From a checkpoint of a small transformer trained on Wikipedia.
Size: 14 layers, width 160, 5 heads of 32, 4.56M parameters.
Architecture: LayerNorm before each block, learned positions, attention and MLP in parallel.
MLP neurons of a small language model. Each row is named by its layer, matrix (down: output weights) and neuron, and shows model dimensions 16-143. Each number is 128 + 24 x the weight over its row's rms, rounded and kept within 0 to 255. Numbers have three digits each.
After each neuron's rows, "fires before" lists the tokens most often just after its 100 highest values on Wikipedia text that the model never trained on.

L11.down475:127167137096116102140157126163157163145142162132133121089133131129101135120112152120094144133134111146105102108112105140123146150090134124135179128149115110134145121153125124146156139144196130114103137164115112108070129156141112110081147175160100125114108137157126122145105117085121133123086178137097118160144155126161114141175090120119118111129087127121128128110134091120142099096109
fires before: "7", "8", "6", "9", "4", "5"

L4.down430:129098135164135115130132124149126143166131137141135100137120096124128137114129119076088158114143121115110118104153121096128132139102168162140119125123128131102084124130116135130157142142130118177122112103099136123130137116096092133151145098107081102155135108109131107146147096135136097104187143155203156090167138117111123167106129124123144082159134092086131144163135162116157089109140
fires before: " ", " T", " R", " S", " P", " H"

L4.down61:159136162163094126161146127147140113185106119143084140121137096139108128186099125133136125152103118136134163114128120147114122130082166171128128134152094152126126122155111126107129104147130123172148136149114162105111101139121124138124101133153144105136164154084136091134160103103104106127148056147132116129100135124168151101118142124135122076064164135106148104129119124169147071107138
fires before: "=", "==", "L", "S", "A"

L9.down284:129101080134142147160158082097126111121126146129157128139124114131158152151169155124115101180153170110135132113121167147094125100134156142174165129111131097108114151161114112109095105138124184150123130097113133071108157118150132129128086144157158146069131126125123111122143141138136158113101132088152112115136111061135140141120129136101141146139139137133121084108146127136138138181152
fires before: " ", "iv", "ect", "ing"

L10.down110:147097175126105107129084098166128154105163126118131134147141092062133096160124126141111122130158135126120091103135157130131156126143144102146150100150114107115133099125087144182088149164163151102142116114138126081108150132141142094126116150063135135095179088138113126121156115159120143139103106142142129142090156084130147100135124125102151153194124092160146134113108133095129127108168
fires before: "-", "|", "le"

L6.down125:119120141145105130089102107138117144109116106132114141109152117093124157136111129131116154129117141125147146134120119140153124135139131106120111141122111119153121121152121117116121105139255139105127145113158120146162129115146139117133142129122182146139093131139133146121122152123161140123138125135107128122106104166134116125095109179106141145090101136160131103147112113116118148109145
fires before: "==", "===", "The", "S", "In"

L10.down154:122093131138150117102110133093135121137130121138122128104129154148105114133137101094128080144138095142168124144119157170159124093113138095158100095143118166105137183117144132132103128125119127104123124107138120129129088149087115126138081145130130166153095118112098192128074179140116085135100109196124102105098115184122130140072116145133083106167134136127111142155159133138151156063126
fires before: "0", "3", "6", "4", "7", "8"

L10.down559:108136133134159131146163182137116125135150122149104095107089139172091153124126134118154119131148113132111114133146137125117129118189113099140124128124116103129106131120131143133117155104048142108130099089114149125179131121104082127120135089146086133149109167161139142106096167120103114141106130145160138123110161155096118169125136133123129142142190118147100165123106102137113116127133
fires before: "19", "ly", "20", "18", "ord"

L7.down34:132106105144118160138105106132156098141120098127124142121122128144100118154134172130143152109131136107143151101126112135081119114145103124100136142139137115098134109121114152105082130184122098106171145061114151116157094164146125093122104126123138113153154130154138110104174107087120155133121128132133088180135075148135142155113075145114072168151146145157181163125102144123142126157165
fires before: "ed", "ing", "s", "e", "ts", " the"

L9.down511:120137113099141114071110144095105099106143104128142104121164125141157145070159115136110163139115134124138122108110142103090094102159126142101135148106083107141123075118157147142132105158112125108152142087172138144118160085138135150123170120126129120147141143146179115120175124143176112137147098096114142113183127088100132123182125132144159096170139146155094147091097133162129127133125
fires before: "|", " \"", "oup", "out", "le"

L11.down53:153126159141108081145110122115095183162089108141129119131122144111119134138124126117119113135137173165158118124162120174116120162138111146108102127141108074120112104141077144130143123129103097137116150136111086139101094123129140138135116114147081125141154160119142125163116168161151115116073132086153140090057126116098164141141131083138118086167143131124143158092134152105117166116138
fires before: "i", "ation", "ual", "ts", "ed"

L3.down635:139129153127123116122096112107119135142116104138117153107153091126122088174090135172107109115102103104122139156125096126119106134133121148141131117147129190094161133153161102132138091149150152194133154175131135134113125141110154135156113079110177109086134071148086134109115143102127117112116107115142066108100163177119118131124148141114182082114143158156091104134133109135126104154152
fires before: "|", "==", "-", "===", "=", "C"

L10.down437:166149107142135169139147111095085124125095152129135142127142141152112127131125157102142141127091169116098130122107134106142154122092136121126107103103114156119075097152108063126116104105130168132118120147134119134119111153137091174115094134144056110125157144150110148138142153145095134099118147078135127101123113086168154082155129137101120136194127119096136173137119114170131148118135
fires before: "a"

L10.down90:137153158145127115116179128121113088123110139136149153136109133105122078087146145122135178096156103116114135175123147132120088087125146128091117121091138172123151153124155149162114110125159107128102127150111135135082132154141142087107134119113129154099137128145111132116128160154128135094157136126121084091103124099143130136146154127167111077148146124084090200119116152081150105067132
fires before: "l", "s", "out", "ly", "j", "il"

L10.down81:161116095134112068131165117122137157115143160121134132155123095095103139136121169128140089138134186099108132131153135132112132160159137151136072083149142165105134091141144135181083124131114148099114116123101129108133143131156099116132119149176130119154138146104135123100106119127109135116091104113154101133129174126156114093121138168069152126102108101151134140135098131111115127085128
fires before: "-", "e"

L7.down344:137148108125165121183121135146078118120081147136165140160088135150144114108149119151099118125127166129111130172093139111131132136119092159107116143139119137127099148128121112134140109106159108128075131105122110168113091142109133127117124120122159115152189135136139177121144120117141124149135158127094093112150146089108098107191106161139130112142139121109150159111123145125083141149100
fires before: " ", " \"", " pl", " was"

L6.down269:112121144150151122149109127181132117121161094135136111116144107085121134179128139111112143089109140124123155081107136082130154139115128153137114165117132122116135175127116113157154128141141073090143113097116097093137129094117168131110119159100121138105153117168118101050108075166123110162167154097155139115152119116120106116120088111133158098121156141134169149123155170184153146133132
fires before: "ory", "or", "ant", "s", "i", "it"

L11.down422:104123078122134128162143118121112145179134109103145120090124135097058097172150132172177108124125129151139131150145154126099100117132101131132116141141188138147137150114139146138139146143113101143102103104078165158168126143097116097136107119125111132137138096170089139122157163118117133121115117161089107124150085119148153139140111095147123088167121148166110118142103088117162098094140
fires before: "ro", "l", "ear", "oin", "ain", "in"

L7.down460:154131106143132121122134151099105124107142157148120142170153131080111147136098125125108145120149138100160075151130140122141144113137176121110152064109090145126140103171086124109094124124150153134180154106116128131082114100126108106148137126096139112103095143129161144163120119147079152150145182112121135093135122105118143161112107144100157178112127097124154132168099094096117113077170
fires before: "|", "f"

L11.down55:139139138110128100093137128142157122102129131123114131094136156108126125127118105130105080127129127112123132162114123121127141151111130152211124120138129147122126110115138132096103136139181149129148133122106152141081123143109132065115154125144112139133137148139122130125131142130141144154125130132109123117108117174119131134116098139119135105130113157127140140137212120133111161146126
fires before: "0", "9", "5", "7"

L11.down250:138158132121124133181124175121136111151147176117135110111111102149150093136103137157114147136088115122108142154101125126061129101103093146100167099124130108086098146128158119200136126156098120102120088165114132114113105147136150145134132076156126119122107140129096145143136155114148103136117142144178161152128142109141115106117103079121083176154134091112111112176096121137151132133135
fires before: " ", "4", "ons", "ect", "2", "5"

L3.down496:148167107120184139154095091128173146130173101099135188128119130132148124135119122114114131124135118144119130121120142142138128076136136155101151151116118116157125117129207125145164109087074107138087142099125122131121107121137152158137138126140101123093102093111078118132130130145142142150140169119157098129143149097101154107116119136147145078116117150122112118107132158150120103134097
fires before: "ign", "ist", "p", "al", "c", "id"

L11.down191:138160086166147136107122100162116135148112130144115159118171147118113153159107130127129109108101125150188123160115093133160140097141110148097100087115115138101147133147125070078104147128147141107100124130141142156144100154124130089140162147163139161117111079117133153128103141156064156103171109115113108124128104134147150119118127154099125083140154164135100160159151125118134073085132
fires before: "4", "8", "5", "2", "3"

L11.down13:148131112164134129109101116117137118151166143120134111128108145084150138144119123124137161109129161107122122075144110107136152147105139153131154104113160158131129150120111152117153115138115115147090107145137104159051150124070119122146098091154166142111109087080115105120133068134151117136167127165135110144140161137163128105114088131156145130176124149119099136130159098157149123104119
fires before: "ite", "en", "ile", "an", "ent", "rough"

L10.down23:132101092146114106113073164096105114113170104103107137090153137143162145132145129143139116136115192105104149110168130100096073118147105128141103113082172141156091111148110110123085116184120104130126126081111173150124126116093151115155123124117129110153125100103129126154145125185148131146130125081103112131144169130101113111154129150131118116137141121139154118168106168153178124131112
fires before: "s", " S", "j", " Q", " R"

L9.down424:159161144157115115113146140148183129135107104134139177126153134152085099136107094134096103139129093168140139177142098159154147129118123099118090131108098128102107112119127132133138158102141166099078127134136127158114095173125124101122156156113108138121114107144133113112077170091124171113112111099113137114101139149139173059132130144122127146081149109154105129111135169101148097129137
fires before: "es", "ip", "il", "e", "ed", "hed"

L11.down286:150111099046152090112080094170117111136117139074139159135092150126145135109155160115109159133137132104096112092118165138137133132153121101133133194148135174112130192138147107146135120149171146118131126120103181138122135118163155113092130108123165101149125087088116153148129156143143139168138105091099089130114108102098104127152150137131160138165114166135140135165096110145108133118083
fires before: "er", "ter", "f", "r"

L11.down427:171116143110123101141108124120118155095135116127109097101156109136098168155145119149118148129086155080132152096160149111135105112150194149131152126139112105137131129114104147179158167129103148158113146090122097137143119151143109089125105142136097147110115098111119157128144097119150096127134107162136087182140120137132129115151135137151108096177119095160124107121182123135134132091167
fires before: "al", "o", "ar", "overn", " |", "ames"

L10.down518:157168124094125094109094102114108098175160076124164127133097135103115109122110191147129147142111163116138150116139122145106142131125130116115091144128133134126149127125123116141154130155145182150096113132168144136152126116102151103123182112134099102140124143129114101175104164121133121182128158131116092120155129097099161083141140112126141138136165112127126111147098093080136087135146
fires before: ".", " (", " by", " of", " to", " on"

L10.down40:099145153149100164098128155148123117131132127141107168116082123111122129139125082119120108117150117113152161131122094127128080143132117162120170109181105146129118103088132145124144139147091119127085129151111141118124111142129137087130136149177128142148137134156111139113102084163095138111118112194133098113136153122114137165132126137143137159118129107098103160120101116136049132154134
fires before: "od", "al", "ely", "ated", "ent", "ation"

L9.down116:175142138121116148166156172118086123108153138122180134127133131124127132157160136161104109149119145109144134141136132155119109086127098152116144133130141100131140139124083148139108086151171163143122107160162117131039109113172074124131077115098148136127164092146097140154144105116111119137105115117090128121136105127151143100127103127140161067143139146138185133121169155154154118108137
fires before: "-", "==", "==="

L7.down151:146157132137144091115155105114155119179099097134144146103148131147124096145104121119122149124121134134146147127064110118135135114175142145114121153098097125114142100108125131171145102102236144154127157087112122166126142132142107041104144132099121142077124093174134136127123118119165157109136125133115123104102120136154163123128124115126151138130155120160114113120153078109122124142185
fires before: "==", "The", "===", "In"

L7.down541:143131147138154162096137128122186095156124140142101138089127118148097119118094129096119115124102112158169120110104129089161122124167101113149114140080124118163098136117079072154125110144101123146090147156143109152105137144126093142097109137141125106164151115149111123112113108131093116130117152074098152134103174123146165126148116165155155121169132091089140137149137112171105100118131
fires before: "ub", "a", "im", "ass", "in", "ess"

L11.down406:140176125133094099132148123111107128113137117117135127136109120117123086155154089132140114150149154122174128161126115117132140090096122091103065135149150150166122131115142104156120119103121108092138092185114112149146139105121142128145151106158107115141185169118135113118075170152103172103101095128134125098147137131116096118121129120158163137092107158124126162136087141121125140106204
fires before: "ing", "es", "g", "en", " An"

L7.down354:063134135138136119161096155149145135135118144147094098119147126085112135149141118137145136150165140155178126165117158121078126100147087185153104174122138129121133145109116104103098140155101105161136128076115129120106140076099116107117128147124103097127118115164127130164087163164147164140130111088086132125158113151132120121116129113134132119166132094119143163146067099118158095124111
fires before: "|\n", "|---", "ly", "ther", "eam", "r"

L7.down15:145126133123095166123115143098114112104134085099147119133115110161134134142152082153107125147120093139133202147149159143131078194090145143169085140121103102107128121183125119141110104125104132129159122103175143101118127111162110141105102114117150106116115123135136124155118115147120108141097184161172131098154109138086122093114163132136134174136136141128153179104075118169154144125112
fires before: "ed", "er", "s", "ing", "id"

L6.down286:100154162137162112126132142120124113142110166148126114098143104105095148158123193093098137149114119112141123100126173139115137123140137154151135101086130151117115146091093112116116127140147122131136087152135118167142130101129112136088114184124111102156134123126126163150138121137155159114093175115107141124132170122172126121160114147172132104170120146130169177128107109156117119101136
fires before: "ed", "ated", "un", "ing", "id"

L6.down620:164094102073150127122106135139118142135134133134116155121122156103161134147139100096136152120052179158116134087087170146137131095096112134131150121162078077144120124122090130155128149101151117129141106151080110123103109118092093126111127139129083141088125139144121100138121114148124138127162127095161126102177156097171146117125112103141145090129150152173143122133160119135165138127159
fires before: "ition", "il", "ro", "r", "e", "in"

L9.down194:132114105086152099092138099131147179094116126151133135083108135129137168150137135138134126111131124143143113158115088081132172187106157113152141113099130146114128140126168153139096136112078087159060154129131135146123096106111100120145151126154161132094146102183123180116095139092152124154148116106159161142128124106115126104143114143112085093087142124113088116130146133113119110124097
fires before: "|---|---|---|---", "|---|---", "|", "|\n", "ib"

L10.down557:132112110133132116149087142139147152102123136125108148119122109170112121164130084133130126132154158109108093139178144098122146116126134114140107137141123161128083058099096171138149118141114108106130116123146137112146119107142115109150087134108180124111131107094148187135134142153121131101103070186087140125128101141114128147130124170176108151130149121119164147140127109108156123084080
fires before: "20", "o", "u"

L11.down212:164148115147126108125137152083099115101173098069117153123103152138108084135158117120153128105062156152128162129115116072108084126175136145164086143145165140144123108157140139148123134159132127063124137114151161106178147138135102111152100161145108069141114153133136130110136117132106130136103128140122097121134094133133134092138156164120124157176167125136159147142096156160163111114115
fires before: "s", "es", "t", "a", "wn", "ins"

L6.down217:119097133154108144071098133119148133131135132126137147129153128121122152118119157150137147141137149130147125113139102129171136100146140114146099139107094100144133108142120132130128101134230132112103157156122079121175134132135139126138138121103143114137089144125122128132124142153142124114141130162143107154110106157138097129081098175109122130109103107145118107148099134105154138113142
fires before: "==", "The", "===", "In", "A"

L10.down337:104121121154125156117144098153075122157113143122125072083151175112172148133124090113103154118132104108137137114092108164091113145127158126072114124092126123135149118116079102118123100132158138118108110150185130119149116163155117108164119147108091139099105131085139105149170152131134165130123153112109111109109138130178128141126129151141126121155095095068107163115095135153126137136141
fires before: "a", "ion", "ch", "es"

L10.down8:129111082122139112126118140147149139114134093102122086134117146134118065115127141131127124124145145131084152141187133144093145129136148125153117155169181107074080146117126150147094119125112124125177154117108119135137154107070145148145151168127151126113133207127162143135114141128141101150167116106116130111120096108079113128139101106147168121158110136137177174115069126143112109139100
fires before: "m", " M", "s", "01", "j"

L10.down561:118155148091149089118150140099106144112168089126108120054137092141138163122144133156122135138107158068115150127110138151132139129119159109135120140157141148129178122123108112126096137136172136113131125128118135122077137101102097159102130149138092146151210152129159139129121128117112180184127120145135140099114119136150108079119151102115134102133126131133162122096123135139119117143121
fires before: "u", "ro", "du"

L11.down320:121135078120124132083123134095090165120125096151091107114118085109097165149129101108136150096102129137158145155133113156139121134115130090131135094106132153124183126151117134133106121145068137129143149123086111114045126099152136139168132134094137103119129131112098170152150114088135142142117121114132130135119134131120155144123141093154096118180162155119144183149134121132174096120122
fires before: "|", "|---|---", "|\n", "|---", "|---|---|---|---"

L11.down438:136153134132137116091171158122120109161096112120137126100143172129141099120104119121156124137128154165136140153102145132113154138117095145120144142118126163126088133139105129098150050109128127142149094136124148117110142185104188120110151154127106117138111151126093123126116114127112112141171108116108129110150093136112138172136139187130115088098120137128126137102079112171080139143110
fires before: "rough", "an", "es", "ough", "is"

L9.down11:121143115112114126143086157120139118092110147118167155111129101131094139098097105087113128114112171159151110157132147125131119121158116170113153097115136076159170164129136099166133136140152095113119084095112092164101118088105169138121133125152091084117162133168165135093103115121167184149119142128117138117119116123105089140139125110144138127090118115130140102150084175135145156151155
fires before: "|", "|---|---|---|---"

L10.down210:175116110138144150138083152085134150104162136151128096156140165146129148086108172151125130121134127150114104116129102114146118128126102062148104154116120138106103133166157121187169147097103126108129124154149113150136151143169129136148134162097112123110157131121146134118125144112124122144135089112110135122161154142133126133114156073123162122086098112134157132140129159125099107143055
fires before: "ident", "id", "mer", "p", "h", "t"

L11.down490:172088109160144153149100162111134096114159096140113085141108153132127126116146147154152119143138155106106138136151130118124136141114091145108111107128123119128103145116127130085139121121084113139131146128188127143118149164106153100180131168110158112106137160142137131114158130156097111152134154122160135125137122140064122121148119097140127109102099109127120094153115128178137133150122
fires before: "an", "or", "s", "any", "le", "od"

L7.down612:170110140150153121134137073115146097124101135127161111179152129160120125133091165116164144110080154111128129119121161127132107117125150087099142102109123133116135141098153101143142097122150098137145113074115148135060135135144100115118130125125086160146106125109151164088139137108196151091139146098093139182094123144145138092106135143138106097117135137127142133141148110145079134172134
fires before: "|\n", "|---|---", " a", "|---|---|---|---", "|---", "ain"

L11.down40:177122064085126111115138167106166109112120078144103126111159126104119108141124105130092098106117140119166139163148138143120130121139148137149150099119138193117092170116129157110130122152151152104128129145150117156118133160117114118087087155119161126118092146133116128128139092135132134129078144145128122146136098123115123124140169140096188111112166107112105182138135091135089059104123
fires before: "b", "p", "f", "ber"

L6.down366:153100129137123146154158084147132126093132116121121119161132142149117128129132082138088120139161135149136162113105105073133147125140097100091109128125135086095119149141103117167118061149157144175128195111137112137147141156143150112141144106118136130107121084144185095112164127125161160133152114116109106050159100115094103128133162118130160148106148148089109148089107111124109138142125
fires before: " ", "ers"

L4.down464:150150118141136086104114131117136165103115161170089136125084130138158141114100145139080107113134168161105151180147117134121147124084137120144096141050113098096105128137146078089098129105104160136132134142145124132092137163118136131124147149107128154124117102193121092143160138103137112140131138118118141140137159146130142125133142183137141118127128159057128112123158136122077128155100
fires before: "°", "%", "3", "″", "′", " |"

L6.down247:118128140079114165140154094118136125127134158125200127095153128111116138152106155096144114134154108121125150094139135144092182109139115133114069149141135150083126086166146146139150114142161122130191101092124138145130125116123143107099093086140134178103129129153118092126138140129110160139112113127102136159137106088133130149094118126131098157135099113080142140138172121116190089123126
fires before: "un", "on", "iss", "it", "ity", "or"

L11.down440:123123108098170091137116129140121130130106115118127153135094121094065120146093136120061123101144118140134143136160150131128124169104139130130090129170112126106158105113130112114096123158142148096166155082112149125106164126138135132112133137148131142136092101140187148143078132145080134146114083132109119134112130121142157160155107146142127130114140136128127138124077082099161101075148
fires before: "in", "et", "ain", "ot", "end", "ro"

L9.down462:085106104114140135170144159094152121130131110136096120113087154118133149118134116126104101086118073164130126173137148108126138153108104141129192126145148109130146160114122155127121122114082158136118111136127099126144119113137122153122147132108157117145158131115155164076130098124137098103140117124151137151143119138127109126141168092168146160169174122174109085136105158142120097169075
fires before: " the", "==\n\n", "==", "===\n", " a", "The"

L11.down555:150130084107096187091138125135096160126129124144088129148179123107130132151132136121138163125142128128104132114131164159153136135126125085120116126116179145107165133155111159096144154139153175154145147109142132118041128099138129120116116150106105162126127138118095135110083139159118122112097138109110110118118149124142104129148118141135132103164142087097131146133155118110098123097141
fires before: "|", "===", "K", "The", "Q", "S"

L10.down583:109114119126144157123142133146134109093139123133124151101128103123151140117144139120111191125117120051123156154111046133124121139153136128089156136150114095145149039143072142146125083115076120116115138137118145160165110143160151103120152135127134121148106140160108127098131147139123128115126160117147132120078112089105129142117121164108157133152150134147152075130107146162127146104126
fires before: "3", "2", ":", "ace", ".", "|"

L6.down457:106105163130117091112177140123153132125093110136126145107115117168142127159087133127154122136117130164132136140113160131104148122143197109116109133098117137098109133136108144106134119139109112146102173084144116150138102089131106127121146163138132116134129113128143158096091145149149102158142176129135132129094125104074139142101131124134108166116128136145124114125196175099150121123091
fires before: "it", "ational", "ic", "r", "i", "ts"

L3.down317:158139110160133125149134088149145083087104150096113126174116153117068123120108150089097149144127150158141125090153142098121126152145083139116083140139164157141132108121129091137126148141125094137119099099124151165156161161105153100132154140138097107149096163135100140138149160122084115139170152112133118124125125100134132166152092137094150147179120157095109186132110137114131120094175
fires before: "-"

L10.down463:132106161174134074163136144180147104180126119110123138118105089164121127128140152152117110163126129150123103126141158149135120146131111093117106145125099151128090091069147137116104131148140164100158154135126179144120103126124143083123125117144113161158151092160148119116132164147124141146130122111100143082150103143139102146108149165116110085115128121117114177165117107155127120151121
fires before: "ed", "al", "es", "ut", "er"

L11.down590:129153168092146117150137088106154114098122189113138081127147143142136163112160136140156145131111135134128156105139133146099144145132154129121134125175122129144138088108094167145081138121066135109176114117140142140139093107119109138113070150139123123132139141163136174088115131159116146131111162096147150141118107133075117109157120092092125140100119115128153116116119141147146126105080
fires before: " a", " w", " the", " h"

L6.down500:168148126102125108179146123122111134123133118125106102152084130153140122151155114108135117137131157106121116132108177151103098110127131157145125138148151148095098138150156151149102102150173117098168137126145144136134151097120105107108106135128106152175111146097117094170154119164090201105129141144090121127140127150128144183135158150129123171125124107116102145111124127170074081088138
fires before: "ri", "g", "ch", "it", "ut", "es"

L9.down255:165101147186137083150106112099108092127161147132123102096093138171108160111115090124097144131157095133121082137087131126136118157136147119160118133116160152125153142092127179143152116114171153135150118117118107104121124069123133081143120138115158131153107100126125078130114153138124094135164120122119147117095149129148109133163150085112166129136159166126124120115168120120165138103164
fires before: "|"

L9.down332:142138130123182138129128190126110114125134157147112165143131143105097107146154135142131114125114127147128128140131149125128130135144169131157113142137118074095094085087098118136122115091099078101197102108113146136146158136139129135131079148186104122126128152106121148136127118140137106139130146136115179108146114083157111109174156129152132127144102124145142119112121132171114099156129
fires before: "ed", "s", "es", "n", "ity", "ter"

L6.down36:124164118125122110152128122160117131117124135103149118099144133137102094118103136131144124113134158111107120085146127140081107119121112149092136100132122120082099165151074088156123138158143120130123109130149138169121130141065170153125129165184057119123123096122140102121079134152133088138134159137140114156122120134154161160116133154136121115131145170120131146112161136092107174081141
fires before: "it", "il", "ell", "al", "ro", "end"

L4.down157:138144152106148134118090140134113109119173184146164078092119092150102132143079123110108134108174111112146109124130141152115119121126077113111124148161180118114178145138115092146175152130117106134168092126143143172164128119108139117068132137108091104149111141163096134119130171104108139187141140152111088119160137108135134094126076129127128127149091116102132132126117131143127146163131
fires before: "t", "ch", "ound", "m", "ts", "r"

L10.down435:108118118133084146145110161070120124134135118162109189124186155138112171143099124156145133144143169104119149091147099090120123135164124160100106151123108089109106100104151159152116128113150080126117131089119098119124080118113119105146105159153145120115113126098148177171115084146143127137118126106108149115132108069096128115105109110135134147133130136131112127130112147129194154126132
fires before: ".", "4", "ation", "ing", "3"

L9.down318:125167120165085120137153145133147125166113166142131128121129151148102150168112105134116096098113087125125110108135144107085138166180126108083143155127106129125193120107132096086146149093144128097144145135138093097071089168128125137115098148131094106115126136152149117150106120134142078166122141106134125147113121110174160126116142120130129099138158087107161143129115147119127145147102
fires before: "il", "le", "et", "os", "u", "any"